From a checkpoint of a small transformer trained on Wikipedia: 496M tokens.
MLP neurons of a small language model. Each row is named by its layer, matrix (gate and up: input weights) and neuron, and shows model dimensions 32-159. Each number is 128 + 24 x the weight over its row's rms, rounded and kept within 0 to 255. A neuron's up and down rows have the sign that makes its largest values positive.
After each neuron's rows, "fires on" lists the tokens most often at its 100 highest values on Wikipedia text that the model never trained on. A number after a token or word is its count.

L5.gate97 [113 132  92 131 138 132 126 115 129 179  90 166 137  99 153 112 122 158 106 103 115 137  84 111  80 130 144 167  91 103 141 145  86 152 119 137 139 147 135 157 133 134 140 124 142 132 146 133 130  67 175 101 158 113 134 132 173 129 120 181 109 137  98 144 128 114 150 149 137 132 113 151 132 124 112 103 119  96 159 127 108 146 165 126 120  84 149 102 124 131 163 166 127 155 100 137 161 150 143  99 112 121 136  97 125 143 114 145 108 164 164 102 152 149 154 151 130 183 163 143 115 131 143 171 116  95 165 156]
L5.up97 [148 131 141 121 175 167 141 148 110 163 147 186 112 151 100 147 133 153 120 122 143 149 114 141 136 117 163 156 144 127 130 147 103 143  95 127 106 161 110 111 109 142 127 122 119 148 128  76  96 114 115 121 177 124 138 119 140  87 123 143 129 187 125 134 127 157  92 162  66 148 143 144 110  71 130 126 127 130  87  98 119 164  98 138  72 104 135 162 126 113 147 118 128 120 138 163 134 107 156 137 159 133 119 148 160 160 124 139 132 138  92 131 138 113 123 133 155 131 171  88 138 129 137  91 157  71 126 148]
fires on: " as" 19, "te" 17, "ly" 11, " to" 9

L5.gate820 [126 108 128 155 118 137 140 168 124 144 112 143 144 132 168  86 128 113 115 122 120 108 122 163 142 124 111 131 151 122 167 147 117  98 167 103 105 154 110 110 152  75 127  78 153 148  79 175 108 114  87 118 110 129 104 137 116 137 133 103 109  91 154 160 101 107 149 131 148  89  91  82 110 129 119  65 151 128 144 125 123 129 134 125 119 115  70 143 126 157 145  98 112  93  52 105 133 137 169 127 128 102 144 109 167 153 143 138 147 181 120 139 149 109 151  96 111 125 132 146 109 127 105 139 174  99  93 134]
L5.up820 [143 105 144 138 141  93 164 126  94 128 129 132 178 101 120 121 131  97 109 129 120 103 148 122  97 119  95 128 113 123  96 168  91 123 148 127 145 102 166  99  82  82 128 105 127  97  68 138 118 129 126 170 104 133 109 115 145 158 144  78 135  94 100 115 104 120 135 149 130 125  76 124 135 119 117 111 155 151  96 112 128 155 101 131 108 102  88 139 151 142 149 133 143 155 103 124 137 125 124 144 109 168 138 145 154 123 158 119 143 140 143 101 162 118 129  85 125 127 112 160 124 119 120  76 126 147 129 140]
fires on: "=" 19, "\n\n" 14, " at" 7, "ys" 7, " of" 7, " and" 5

L5.gate630 [108 126 103  99 116 156 125 135 157 141 113 139 135 125 122 135  98 175 102 113 135 119 124 146 113 118 141 114  70 135 112 158 145  79 153 147  99 118 152 133 155 125 141  76 185 106 123 109 136 151 137 122 125 201 129 126 139 139 131 146 111  86  94 127 140 137 136 163 135 123  65 117 119 133 117 155 120  91 159 151 183 154 123 197  81 160 145  90 139  90 109 135 128 134 169 145 119 176 121 140  70 121 138 161  83 135 114 103  96 130 135 121 155 131 115 175 163 131 129 134 133 149 118 105 131 115 100 149]
L5.up630 [117 149 138 143 127 186 158 123 120 121 147 104 175 136 149 140 173 117 121 152  84 118 136 178 118 139 160 124 102 104 106 124 140 142 121  90 149 126 141 168 141 117  93 141  99 122  92 149 184 118 108 145 128  88 136 166 110 142 147 127  89 133 105 138 159 121 135 129 116 117 130 170 142 143 122 162 110 122 129 161 143 120 164 160 111  78 121 147 133 109 114 136 113 142 142 163 116 137 117 173 161 159 123 162 155 156 138 118 113 138 110 142 122 117 108 128 138  70 106 123 110 122 133 112 192 119 170 127]
fires on: " (" 31, "In" 8, " Conn" 7, " conv" 6, " |" 4

L5.gate375 [ 97  87 145 121 159 136 115 112  86 142 113 144 139 165 182 139 116 135  70 104 142 100 110  99 150 132  83 157 176 112  93 155 117 155 135 101 118 119 124 146  93 102 108 145 156 102 125 151 106 109  93 118  78 102 130 138 148 125  96 116 119 130 148  86  98 114 106  99 135 143  97  84 145  96 127 114 130 131 110 106 100 115 111 114 123 147 148 173 121 192 162 112 122 104  92 121 157 140 139 114 140 132 130 134 129 173 142 162 137 136 149 117  99 120 140 158 143 141 145 150 105 129 197 158 181  91 132 113]
L5.up375 [110 151 133 148 125  88  88  80 137 152  83 134 120 157 104 132 152 110 112 163 111 129 174 135 129 125 121 170 108 124 112 127 118  91  80 130 148 102 175 181 109 125 154 129 135  74 111 195 143 131 120 137 106 158 136 151 172 170 133 115 110 119 142  95 127 140 153 145 119 119  95 108 147 111 141 116 115 144 149 122 153 138 113 143 124 131 188 134  62 111 186 123  95 129  97 124  95 139 122 138 108  98 138 146 157 132 116 140  87 167 149 135 166 129 127 127  76  90 120 138 139 140 132 162 130 120 152  96]
fires on: " of" 32, "=" 24, " career" 9, "s" 5, "ics" 4

L5.gate753 [143  90 136 111 103 108 152 117 107 111 122 132 162 121 129 127 155 121 131 154 150 135 104 125 132  69 177 105  87  72 112 158 113 106 132  98 124 126 137 130 131 126  94 128 116 122 176 126 120  92 138 110 128 147 135 107 135 138 127  92 134  98 138 115 175 154 119 129 137 176 135  71 117 143 126 110 130 132 131 122 121 129 117 138 113 131 116 132 100 190 177  95 118 101  72 120 102 118 121 127 136 102 142 123 141 171 113 109 157  89  98 128 104  98 165 119 135 147 126 168 148 158 116  87 141 111 109 144]
L5.up753 [111 155 118 148 147  87 180 159 104 169  85 135 122 134 158 101 138  96 170 138 121 143 183 164 119 120 128 137 162 117 121 104 150  85  98 107 123 125 164  93 132 132 118 145 114 172 126 140 172 137 119 167 141 141 138 157 152  74 135 101  97 105  88 101 133 119 128 177 137 136 159 165 111 141 110 153 134 107 126 119 142 101 145 142  97 139 118 134 119 126 126 111 126 122 129 127 115 153 111 140  77  94  97 102 126 148 163  87 130 131 162 107 129 106 122 127 121 137 138  86 123 168 119 113 162 105 140 140]
fires on: " that" 28, ":" 11, ";" 11, " when" 8, "," 7

L5.gate17 [125 148 168 154 137 112 149 106 112 116 109 141 118 158 166 145 126 148 142 116 115  97 137  93  98 143  94 195 146 128 152 125 115 119 156 153 122 132 129 112 130 132 110 120 154 102 155 154 142 110 135 141 170 155 112 130 142 159 107 148 123 112 151 111 142 134 144 110 154 133 152 136 140 153 136 155 106  90 128 139 143 120 160 110 127 146 115 129  85 173 134 174 122 125 135 107 144 124 139 132 123 162 103 145 109 114 114 161 108 148 159 132 140 180 103 117 118 103 127 129  96 141 149 172 143  94 165 135]
L5.up17 [125 174 146 106 145 139  96 123 128 149 128 100 117 147 135 129 110 110 124 114 152 134 115 108 116 155 145 119 146 147 141 163 104 100 110 123 130  86  95 139 146 153 113 150 123 116  68 134 110 142 132  91 149 139 136 116 124 162 119 122 135 120 132 141 117 124 113 129 161 107  91 135 155 134 134 107 125  80 113 112 188 205 149 142 116 112 131 124 121 119 112 146 143 159 101 132 171 131 154 113 110 157 143 138 126 105 135 143 128 123  86 139 126 150 143 164 123 177 144 126 155 126 122 151 115 122 133 130]
fires on: "s" 29, " for" 21, "y" 10, "ics" 7, "ers" 4, "ability" 4

L5.gate847 [108 114 129 125 124 127 121 125 155 147 124 155 115 180 111 141  96 129  89 152  67 147 121 140 147 147 105 132 140  91 157 122 101 113 138 102 131 166 124 131 128 122 173 123 120 156 158 146 152 189 154 139 121 115  95 118 152  73  97 135 137 115  97 101  95 105 114 156 137 120 125 128 114  73 148  79 116 156 120 196 119 126 154 104 127 125 138 117 135 140 132 122  88 151 134 153  84 138 108 111 130 141 126 111 110 135 143 107 148 104 197 123 119 122 112 137  91  93 147 187 126 139 118 155 119 142 102 131]
L5.up847 [105 179 126 160 145 129 134 139  79 112 179 152 129 115 106 116 121 113  91 162  95 110 164 124 153 137 133 132 168 124 134 101 135  96 124 167 161 142 141 109 112 176 152 127 124 166 194  73 167 153 112 138 100 109 160 130 126 134 144 131 120 135  85 104 104  62 109 156 138 140 155 119 121  94 139 121  96 142  95 155 137 129 128 126 122 137  95 113 143  87 125 114 150 121 123 169  83 126 156  78 121 141 131 132 127 125 131 105 154 124 140 127  99 151 120 101 105 104 138 137 128  74 143 108 132 168 147 112]
fires on: "ti" 14, "ho" 13, "iti" 9, "pt" 8, " Day" 6, "od" 4

L5.gate491 [121 132 109 130 137 126 113 146 152 131 142 100 121  95 133 151 109 181 134 129  90 161  70 136 166 107 133 119 115 124  98 121 143 144 136 138 170 173 110 130 153 116 112 147 137 187 154 132 147 111 148 123 156  95 128 118 121  98 113 139 122 153 126 114 120 168  86 116 109 134 157 117 126 136  85  88 115  99 117 150 110 108  89 140 132  76 128  49 125 169 113 131 129 133 152 159 112 127 135 139 108 137 144 139  89 160  98 141 105 157  92 137  78  89 134  92 131 144 116 110 137 123 102 175 139 124 115 117]
L5.up491 [134 114 108 128 107 123 118 117 101 144  93 102 116 131 132 110 120 187  86 147 141 121 135  99 139  74 162 110 115  93 144 141 120 129 107 133 158 143 139  72  90 115 147 120 128  84 157 154 132 137 102 109 148  73 199 103 107 147 121 105 109  91 153 139 144 149 121 139 142 109 151  75 133 188 131  95 165  76 113 130 156 110 164 158 147 136 115 127 100 103 121 147 122 144 127 143 162 108  94 185 112 152 160  84 159 123 148 126 113 138 130 128 165 114 112 119 132 155 104 124 120  99 110 119 108 131 116 110]
fires on: " to" 41, " =" 14, "=" 6, "igi" 5, "ax" 5

L5.gate232 [150 138 106 145 128 107 127 132 134 125 112 141 143 167 132 124 121 105 141 139  98 168 110 173 143  97  96 108 113  96  89 118 131 116  92 101 130 143 109 119 148 100  48 155 134  68  88 167 120 110 111 104 156 132 137 167 183 111 120  95 117 169 110 122 164 131 100 123 149 125 113 116  99 162  93  88 110 110 150 161 139 140 132 161 139 145 141 100 126 138 147 161 108 144 130 161 106 114 125 151  95 128 108  78 118 155 130 122  98 127  96 153 121 122 155 101  83 176 165  80 164 114 153 137 123 105 124 144]
L5.up232 [115 123 109 149  99  64 143 123 139 145  91 107  99 124 100 101 131 108 138 133 141 160 149 139 116  79 114 165 157 157  89  93 122 133  70 162 115 114 133 124 161 122 129 149 111 117 143 137 141 136 108 139 125 154 111 163 180 107 113 121 151 135 110 129 149 131 119  94 147 130 114 126 140 156 125 138 143 142  97 117 144 128 154 156 142 160 121 146 144 141 116 144 148 131  95 152 122 141  99  91 145 136 129 149 112 128  91 113 108 101 116 114 130 128 149 180 116 171 150 104 153  93  80 149 136 149 124 155]
fires on: "ly" 23, " a" 19, " A" 7, " (" 5, " was" 5

L5.gate216 [139 150 130  82  89 130 115 113  99 154 132  93  94 131 110  72 142 133 129  81 123 122  93 162  85 103 141 113 127  99 120 111  91 106 103 126 116 105 159 144 115 139 150 140 148  69 158 156 127 143 150 119 111 138 128 127 126  98 145 120 122 107 146 123 151 132 152 126  94 108 108 143 112 142 122 157 135  95 120 159 134 160 142  97 150 129 128 147  81 161 124 124 110 143 152 130 100 126 140 110 116 169 111 135 124 139 170  92 108 150 134 147 172 103 122 156 136 138 115 161 137 115 165 112 101 136 137 136]
L5.up216 [174 138 163 150 103 128 128 141 124 153 142  94  97 129 116 184 129 144 127 106 163 159 139  96  98  96  86 149 152 129  94 178 122 111 113 153 109 101 111 111  89 122 116 133 142 149 105 161 124 161 126 107 106 121 162 101 103 162  76  99 106 125 112 168 134 120 121 154 114 131  62 179 129 182 125 176 156 160 119  97 117 137 103 100 101 133 152 101 120 150  80 143 139 117 131 125 132 132 119 122 139 101 132 145 135 123 116 127 100 122 170 127 145 114 147 153 148  77 140 148 133 130 153  90  87 133 124 115]
fires on: "p" 35, "'" 13, "°" 9, " L" 5, " (" 4

L5.gate791 [130 144 165 179 131 103 156  96 118 143 137 102 149 139 135 169  93 135 129 137  97 150 131 148 107 177 119 138 150 127 114 133  98 109 142 115 164 129 146 162 131  97 151 145 111  82 143 141 101 162 126 139 159 154 121 130  96 162 144 159 138 128 147  86 118 108 128 140 162 165 129 107 126 135 118 123 163  97 132 140 107 142 145 149 145 132 138 138 165 171 116 145 126 132  82 165 139 125 132 107 157 111 121 103 140 130 132 116 119 152 125 119  94 116 168  75 106 166 138 141 113 121 117 117 135 126 148 111]
L5.up791 [169 126 152  83 145 137 173 147 133 104 158  82 137 126 117  94 128 112 136 117 124 173 100 140 141 124 126 141 154 118 112 156 147 190 102 131 135 146 153 134 132 185 111 133 166 112 128  99 125 117 111  98 122 114 144 115 139 135 153 164 136  63 116  98 101 137 149 140 159 125 130 160 127 134 136 103 137 111 115 101 114 169 159 121 121 152  58 114 141 144 121 125 134 140 106 103 101 129 177  96 111 164 120 113 186 126 144 123 136 114 143 146 136 122 127  97 149 138 111 133 133 157 150  68 124 103 106 126]
fires on: "s" 16, "g" 12, " and" 11, "ry" 10, "ing" 9, "ary" 8

L5.gate296 [164  99 170 127  77 139 125 136 110 148 149 132 133 119  80 118  95 131 111 141 120  80 125 107  96  82 119  86 125 122 126  97 135 118 136 118  99 124 100 160 144 118 102  74 170 139 118 149 172 158 141 136 180 110  68 109 117 135  85 105 139 145 134 116 135  83 117 113 113 102 117 122 131 125  95 147 116 103 102 162 145 102 137 137 108 121 117 126 152 136 158 157 111  98 127 163 145 153 157  93 107 125 150 120  85 138 169 156 107 138 145 144 137 106 143 125  86 118 121 148 160 160 129 143 164 126 130 123]
L5.up296 [131 126 165 102 115 128 134 132 134 111 127 108 107  89 128 128 142 157 133 151 169 115 119  84 108  87 119 117 115 144 132 106 180 102 173 146  55 122 111 138 124 152 126  83 129 129 115 138 174 170 156 140 125 117 133 106 162 123 155 109 141 137 121 136 112 140 100 134 119 119 125 101 117 106 180 164 150 131 124 146 112 157 113 100 140 130 154 123 163  93 122 114 125  80 133 187  98 160 134 161 101 125 148 147 131 141  90 143 164 112 156 136 173  97 125 188 128 135 110 172  97 151 121 133 154 102 164 156]
fires on: " |" 20, "'" 12, "elt" 10, ")" 10, " the" 8, " (" 5

L5.gate150 [134 118 144 137 118 153 132  98 131  91 158 110  67 147 154 131 128 181  95 159 128  96 123 170 136  94 177 128 138 191 106 141 114  78 155  91  98 112 105 150 121  99  97 108 117 137 107 129 155 150 129 120 143 103 135 121 142 112 160 135 122 116 163 123 121 121 130 136 155 125  88 166  81 122 158 133 119 114 149 128 175 146 127 118 148 109 114 131 139 154 129 158 112 123 188 177 134 114  81 120 133 134  95 167 135 110  91 118 132 152  98 152 135  93 103 133 123 117 169 122 142 142 139  99 125 134 148 215]
L5.up150 [124 148 136 125  92 140 120 103 148 137 141  88 123 111 104 114 123 168 170 131 159  96 130 115 124 132 107 164  77 139 167 116 159 141 149 113 153 125  77  95 137 118 149 121  93 149 106 154 136 148 147 125 144 132 177 140 125 126 146 157 139 108 122 148  95 120 148 132 133 103 100 104 128  86 131 120 100  63 150 142 122 165 131 121 116 123 184 178 120  97  99 139 144 132 150 101 127 148 142 126 143 115 146 171 148 114 116 164 165 154 148 142 136 113 141 145 108 111 120 147  89 118 171 133 163 104 148 138]
fires on: "." 32, "′" 28, "°" 9, " by" 7, "pp" 7, "ish" 4

L5.gate471 [140 119 127 170 146  95 133 143 153 168 117 149 106 149 165 144 138 156  94 113 125 145 105 154 128  77 140 124  83 137 127 151 113  71 164 136  70 150 127 147 108 106 127 114 132 157 131 122 101 108 111 149 167 162  94 119 175 137 140 107 148 165 146 113 129 168 126 151 151 133 127  80 141 136 136 150 123 102 138 139 132  98 105 148 143  78 191 130  78 140 172 171 105 122 165 134 118 150 121 157 129 136 128 184 108 135 152 121 115 156 118 144 125 133  94 144 113 146 149 137  94 123 135 133 170  94 116 150]
L5.up471 [135 148 136 137 148 142 103 135 153 135 101 129 147 107 151 133 143 137 100 132 124 157 133 154 111 122 130 106 158  88 152 107 147 113 153 135 128 128 132 135  67 115 171  84  96 145 139 108 126 150 140 136 151 113 149 121 154 156 134 125 106 159 133 145  98 166 131 131 136 116 154  88 136 117 166 148 135 147  97 132 114  76  76 131 173 104 137 168  98 131 161 131 135  96 160 136 150 150 129 143 101 136 119 121 162 173 123 193 118 146 114 105 123 111 154 113  93  89 124 140 153  99 151 109 127  99  93 115]
fires on: "=" 44, " =" 17, "ass" 5, " of" 4

L5.gate212 [138 145 108 127 156  95 191 119 133 179 105 145 109 142 161 122 128 104 103 137 168 127 113 144 153 111 150 162 129 107 138 184  93 134 117 146 133 170 124 131 161 106  91 117 185 131 118 117 127 129 118 158 135 126  91 124 126 123 122 102  88 148 152 133 127  97 145 177 127 176 128 113 123 166 126 113  98 121 121 130 134  95 152 115 131 118 112  87 152 122 159 125 116  97 122 135  92 158 115 145 128 143  86 143 133 124 146 112 140 145 114 195 132  99  77  91 142 143 100 125  99 151  98 127 125 100 180 129]
L5.up212 [137 180 157 113 110 128 149 129 132 118 111 128 126  99 143  79 155 104 147  96 129 135 136 133 149 128 119 164 175 159 124 142  76 154 107 149 143 157 127  78 104 121  81 154 165 112  99 136  90 107 173 155  95 162 137 180 105 130  90  94 124  94 147 163  90  89 153 166 106 150 130 144 150 183 145 119 113 132 117  94 139 125 132 109 153 148  72 107 158 135 122 106 116  74 121 100  91 137 107 113 140 135 128  95 165 160 122 105 178 101 107 136 129  97 118 113 128 145  75 148 140 122 139  97 149 111 133 116]
fires on: "s" 22, "ies" 10, " they" 10, "es" 7, " They" 5, " and" 5

L5.gate822 [ 77 136 133 107 123 113 170  95 155 168 123  98  83 148  94 156 101 154 123 140  91 126  97 150 142 151  94 124 135 119  93 130 107 125  82 126 111 109 101 126 152 133 113 127 135 145 146 162 147 141 127 162 141 124 152 170 125 106 122 162 107 108 141 150 133 106 109  76  84 116 157 141  91 111 111 115 141  76 106 162 142  92 132 141 123 105 159 114 133 128 158 128 124 107 102 116 133 145 115 145 111  98 115  81 135 130 114 112  85 172 135 173 102 157 107 107 116 166 135  97 115 136 148 122 158 148 127 123]
L5.up822 [116 150  97 136 124 119 133 118 177 102 149 132  84 115 149 138 120  86 130 132 141 142 104 131 162 143 114 145 110 141 135 122  59 148 143 142 146 132 169  95 106 150 124 111 103 128 133  96  77 131 100 157 150 132 119 117 100 105 107 161  76 112 129 137 141 157  91 114 103 133 144  80 105 144 162 134 113 109 130 142  83 118  99 101 113 149  97 157 123 144 137 122 115 132 123 126 130  72 133 146 156 170 130  93 110 157 103 101  49 137  89 112 132 128 121 112 141 130 110 112 150 108 106 120 103 165 131 110]
fires on: " as" 30, " a" 17, " (" 15, " appointed" 7, " an" 5, " to" 4

L5.gate130 [ 85 118 124  96 124 126 176  88 134 113 136 166 123 142 123 128 114 122 145 114 135 171 125 132 120  99 146 129  96 139  78 138 117 110 140 115 121  93 126 115 164 135 161 137 181  87 161 156 112 120 149 140 120 139 164  96 117 128 127 129 112 146 126 104 140 126 114 119 123 123 125 155 125 140 106 103  98  69 141 161  93 131 150 157  91 119 131  99 143 136 156 122  94 142 129 127  91 151 119 148 145 113 112 148 104 119 169 137 100 135 121 113 153 150 124 149 144 154 134 109 115 129 147 121 103 118 115 113]
L5.up130 [159 163 157 151 117 119 154 124 157 119 162 121 107 119 149 124 123 100 148 163 102 159 140 102  73 107 157 141 157 140 117 118 139 153 126  95 126 111 113 134 179 193 159 163 141  89 149 102 117 114 110 139 128 125 187 156 132 127 140 142 120  93 124 142 137 150 122 185 126  91  92 185 127 128 134 166 123 124 155 150  97 138  95 152 109 100  72 139 156 139 131 138  99  97 124 104 103 122 148  90 140 107 117 121 155 149 136 119 100 102  91 135 133 139 133 137 172 145 125 141 109  88 161 117 137 136  80  89]
fires on: "." 37, " ." 15, " it" 9, " I" 8

L5.gate909 [131 147 106 153  87 101 125 145  98 135 154 119 102 107 103 122 117 170 138 125 147 128 142 144 152 136 131  98 146 137  98 129 158  58  76 100 116 145 117 126 148 152 110 108 108 129 144 163 115 129 125 115 135 138 118 137 148  91 140  99 109 123 143 119 153 114 149 129 127 126 101 128 148 108 136 145 150 112 129 183 163 141 110 106 141 138 158  92 104 179 118 113 107 146 133 134 134 161 142  96 139 128 110  92 158 118 126 109 151 142  98 138 144  65 128  90 115 127 134 108 163 130 118 102 157 157 164 141]
L5.up909 [126 137 123 139 142 116 128 118 134  71 147  76 125 131  82 120 133 105 148 169 142 115 100 104 131 124 133 151 117 123 162  61 101 124  87 103  72 144  91 181 105 143 111 143 119 110 161 142 114 123 152 151 103  81  95 107 167 133 132 108 105 164 148 130 121  78 136 134 139 118 116  94 119 121 131 106  83 131 117 169 131 144 108 138  99  71 112 108 126 166 114 158 113 121 122 117 121 155 111 110 134 147 116 144 112 177 129 121  87 148 124 130 103 149 132 135 152  89 134 131 156 155 124 141 138 123 146 152]
fires on: "′" 25, "." 9, " term" 8, "si" 8, " time" 7, " (" 5

L5.gate667 [119  98 118 159 132 128 152 137 125 161 149 153  96 133 124 150 103 115 130 130 104 129 140 171 147 118 108 132 142 123  97 129 134 118 157 131 152 222 103 109 107  87 126 165 177 139 132 178 156 162 142 123 149  99 129  84 139 106 113 114 119 127 119 106 141 101 113 103  56 157 125 123 112 107 120 110 111 113 110 128 109 125 162 139 130 127 116  60 142 124 123 119 121 138 161 141  95 179 137 185 100 148 156 108  87 146 130 104 163 119 186 133 107 115 104 135 152 158 101 142 113 135 128 136 149 144 160 142]
L5.up667 [110 131  96 115 161 138 159 122  98 119 143 113 158 115 131 165 119  95 163 122 140 127 133 148 148 131 134 174 142 135  56  93 143 137 119 128 146 125 161 138 160 119  98 170 162 115 150 158 119 141  99 114 106 120 148 151 126 157 122  91  88 136 107 130 116 171 153 125 126 156 188  93  83 134  85 119 103 107  99  74 164 128 100  84  62 111 137 141 144  91 142 130 149 139 135 118  77 109 133 105 106 162 123 134 126 142 140  92 179 118 100 132 108 150 121 127 128 147 117  82 134  89 141 109 153 111 116 133]
fires on: " |" 52, "ti" 14, ";" 6, "|" 5, "iti" 4

L5.gate1020 [138 107 107 146 127 135 137 104 127 156  90 162 133 146 153  87 110 117 100 120 131 118 125 118 129 128 112 150 110  96 141 156  83 173 140 155 138 181 100 131 115 156 130 151  96 131 150 130 167 132 169 180  95 121 144 148 105 105 111 134 106 113 173 160 125 150 173 131  86 165  88  96 113 105 110 132 128  98 144 135 120 148 149 128  79 130 130 186  95 111 162 169 132 132 118 145 137 115 139 145 154 125  94 102 129 108 178 160 119 177 157 148 164 124 119 139 108 100 137 157  93 135 155 153 155 105 159 161]
L5.up1020 [112 160 148 124 167 118 136 132 126 116 153  99 129 120 145 103 186  86 152 180 167 105 138 214 104 116 119 129 122 156  94 101  87  91 126 118 153  81 134 124 135 142 164 131  92 117  98 127 136 104 103 153 143 137 179 155 101 105 156 177 113 133  61 121 133 114 123 132  99  84 101 126 132 117 141 148 140 127 140 109 142 117 115 122  87 141 105 108 113 146 125 156 126 131 130 145 156 116 153 145 141 157 118 125 123 113 145 138 120 131 127 170  89  94 117 130 112 121 136 138 129 132  98 139 125 129 158 148]
fires on: "=" 33, "s" 12, "ing" 5, "ign" 4, "oint" 4

L5.gate145 [ 70  98 134 127 128 148 114 110 130 135 158 160 135 145 100  96  84  80 108 118 114 135 100 166 104 163 150 139 110  97 143 116  99  92 114 109 143 132 115 165 123 142 118 126 103 112 121 185 143 139 105 142  88 146 167 146 144 104 118 131  69 173 114 139 113  80 127 120 150 120 111 108 102  86 138 101 165 125  97 130 145 145 128 106 150 157 147 141 111 141 134 132 107 125 172 119 118 149 100 102 150 137 160 160 127 110 105 162 134 158 128 153 147 111 143 144 114 109 113 149 158 120  87 142 135 121 112  77]
L5.up145 [125 117 119 171 126 161  92 147 149 124 102 168  72 140 132 111 123  89 122  76 163 160 130 183  94 184 131 133 101  87 147 122 135  93 128 134 141 173 150 161  98 160 105 123 136  87 118 148 118 143  99 132 128 139 156 115 137 108 151  96  74 128 121  90 122 115 109 131  87  96 143  98 138  85 175 136 154 140 150 140 138 146 105 121 122 141 134 147 106 162 135 123 142 131 125  88  80 158 123 133 120 177  76 121 112 113 114 168 132 136 155 123 117 133 149 125 121  99 131 120 151 196 154 108 124 132  68 138]
fires on: " of" 28, " in" 19, "=" 7, "," 6, "ru" 4, " there" 4

L5.gate472 [113 146  99 127 129 153 122  90 114 102 151 125 123 134  80 157 141 129  77 150 153 147  90 162 160 123 121 169 101 125 127 149 100 120 127  98 163 122 115 150 124 130  74 135 169 133 140 138 106 137 135 164 174 156  81 134  95  96 127 106 136  90 147 100  69 119 129 143  94 146 106 133 126 136 127 146 129 123 155 158 104 147 121 123  66 148 140 132  78 112 111 155 116 118  81 150 120 172 132 152 160 132 111 148 149 131  92 172 131 146 118 166 131 138 118 120 146 147 117 133 106 126 173 102 162 112 161 137]
L5.up472 [126 145 152 148  98 138 131 122 113  72 181 147 141  99 137  79 113 126  91 107 169 125 122 167 155 134 136  95 106 149 156 134 132 115  68 103 106 126 128  76 127 106 109 138 151 127 122 109  46 157 117 141  93 144 121 170  66 107 131  60 128 130 165 109  74 123 132 135 130 125 137 157 180 163 143 166 129  89 135 127 164 141 119 155 135 132 100  77 124 135 151 107 109 143 107 101 136 147 148 115 170  95 105 141 176 154 113 139 142 148 105 108 119 147 131  92 137 128  98 120  92 129 138 107 138 156 128 104]
fires on: "er" 31, "r" 8, "rs" 7, "or" 6, "y" 5

L5.gate657 [106 124 119 120 126  98 148 130 153 167 137  95 160 128 119 125 112  85 135 128 119 132 150 118  96 118 120 149  94 108 155 112 152 134 131 115 118 123 122 164 149 141 158 157 109 137 159 138 128 148 117 151 161 151 120 142 131  92 114 120 131 123 111 117 121 104 137 135 156  88 165 136 136 112 115 139  91  90 117 142 150 138 152 108 107 131 120 136  98 199 132 146 170 100 137 147 115 140 144 140  88  91 123 103  89 114 144 162 103 195 149 166  95  88  89 113  75 181 124 152  92 118 124 134  99 147 153  97]
L5.up657 [155 154 108 129 123 158 177 150 100 194 124 153 145  92 137 114 108 136 122 118 143  64 103 174 154 119 112 104 119 145 172 120 141 125 120  85 115  95 113 141 159 148 182 132 126 157 106 174 119 103 116  78 135 118 118 102 138 110 129 105 139 137 127 155  92  93  77 151 100 126 104 119 112 176 107 120 115 101  89 133 146 151 155 119 158 166  90 148 120 122 118 128 122 152 116 105 144 133 191  96 139  88 159 143 128 107 132 121 134 144 132 119 121 110  93 119  74 103 145 143 127 130  86 136 120 126 166  99]
fires on: "s" 21, " a" 14, " for" 12, "re" 6, " to" 5, " Country" 4

L5.gate27 [170  74  84 132 151 143 119 167 174 126 125 137 139 127  79 111 105 171 129 127 130 158  97 105 184 119  97 131 125 106 143 125 128 130 158 152 112  91 118  97 168  90 124  76 105  98 111 152 129 131 107 146  95  93 122 131 118 143 123 104 105  65 102 110 146 128 105 110 121 141 145 115 166 146 168 105  95 129  83 125 160 114 103 144 128 114 124 149 119 148 127 159 130 111 153 137 118 126  86 117 172 113 142 177 139 140 133 127 156 170 143 134 165  83 150 188 126 133 164 120 112  94 113 112 137 143 108 119]
L5.up27 [144 149 107 138 120 127 154 143 139 128 111 141 134 116 135 161 142  93  62  95 130 106 159 167 119 128 135 116 145 105 106 126  78  89 121 156 103 107 151 124 136 144 146  97 170  65 133 124 141 125  74  99 114 166 151 145 168 152 140 124 102 148 140 152  88 133 156 115 155 129 100 134 150 132 118 131 135 135 147 115  94  93 152 136 106 143 117 114 101 157  86 172 113 140 151  96 135 123  80 120 151 130 185 153 116 176 159 147 133 147 113 151 115 136 139 128 123 138 118 117 103 111 149  96 118 124 120 124]
fires on: " =" 91, ":" 4

L5.gate627 [ 96 128  98 114 147  72 186 117 126 145 129 125 113 147 175 124 128 103 115 160 137 131 160 127 155 122 147 156 128  82 133 120 134 111 121 135 135 147 107 121 183 120 115 152 151  98  94 145 116 127 138 146 157 105 128 131 136  90 153 119 141 119 127 116 123  89 114  90 114 138 123 119 100 154 107 104 110 128 116 121 122  90 156 186 129 148 170 147 117 123 179 147 113 137  94 155 152 129 143 144 131 140 105 106 132 116 126 146 108 161 130 178 149 126 120 156 112 104 137 156 128 182 111 115  97 134 136 104]
L5.up627 [115 133 156 142 100  78 130 123 160 103 121 133 108 136 133 136 125 143 163 141 120 110 144 148 139 124 115 127 164 108  81 116 107 148 117 146 116 112 135 146 117  95 131 127 121  85 135 130 113 105  89 156 156 158 118 160 163 116 118 110 170  86 116 102 159 119  93 136 159 141 111 162  73  97 118 116 134 109 106 143 131  91  88 152 126 115 127 124 137 152 151  83 141 104 130 115 144 129 126  83 118 100 143 149 164 183 138 118 143  96 103 128 108 126 133 151 135 167 160 161 133 152 125 140 131 112  88 125]
fires on: "," 42, " which" 11, " that" 9, " Although" 5, "ough" 4, "more" 4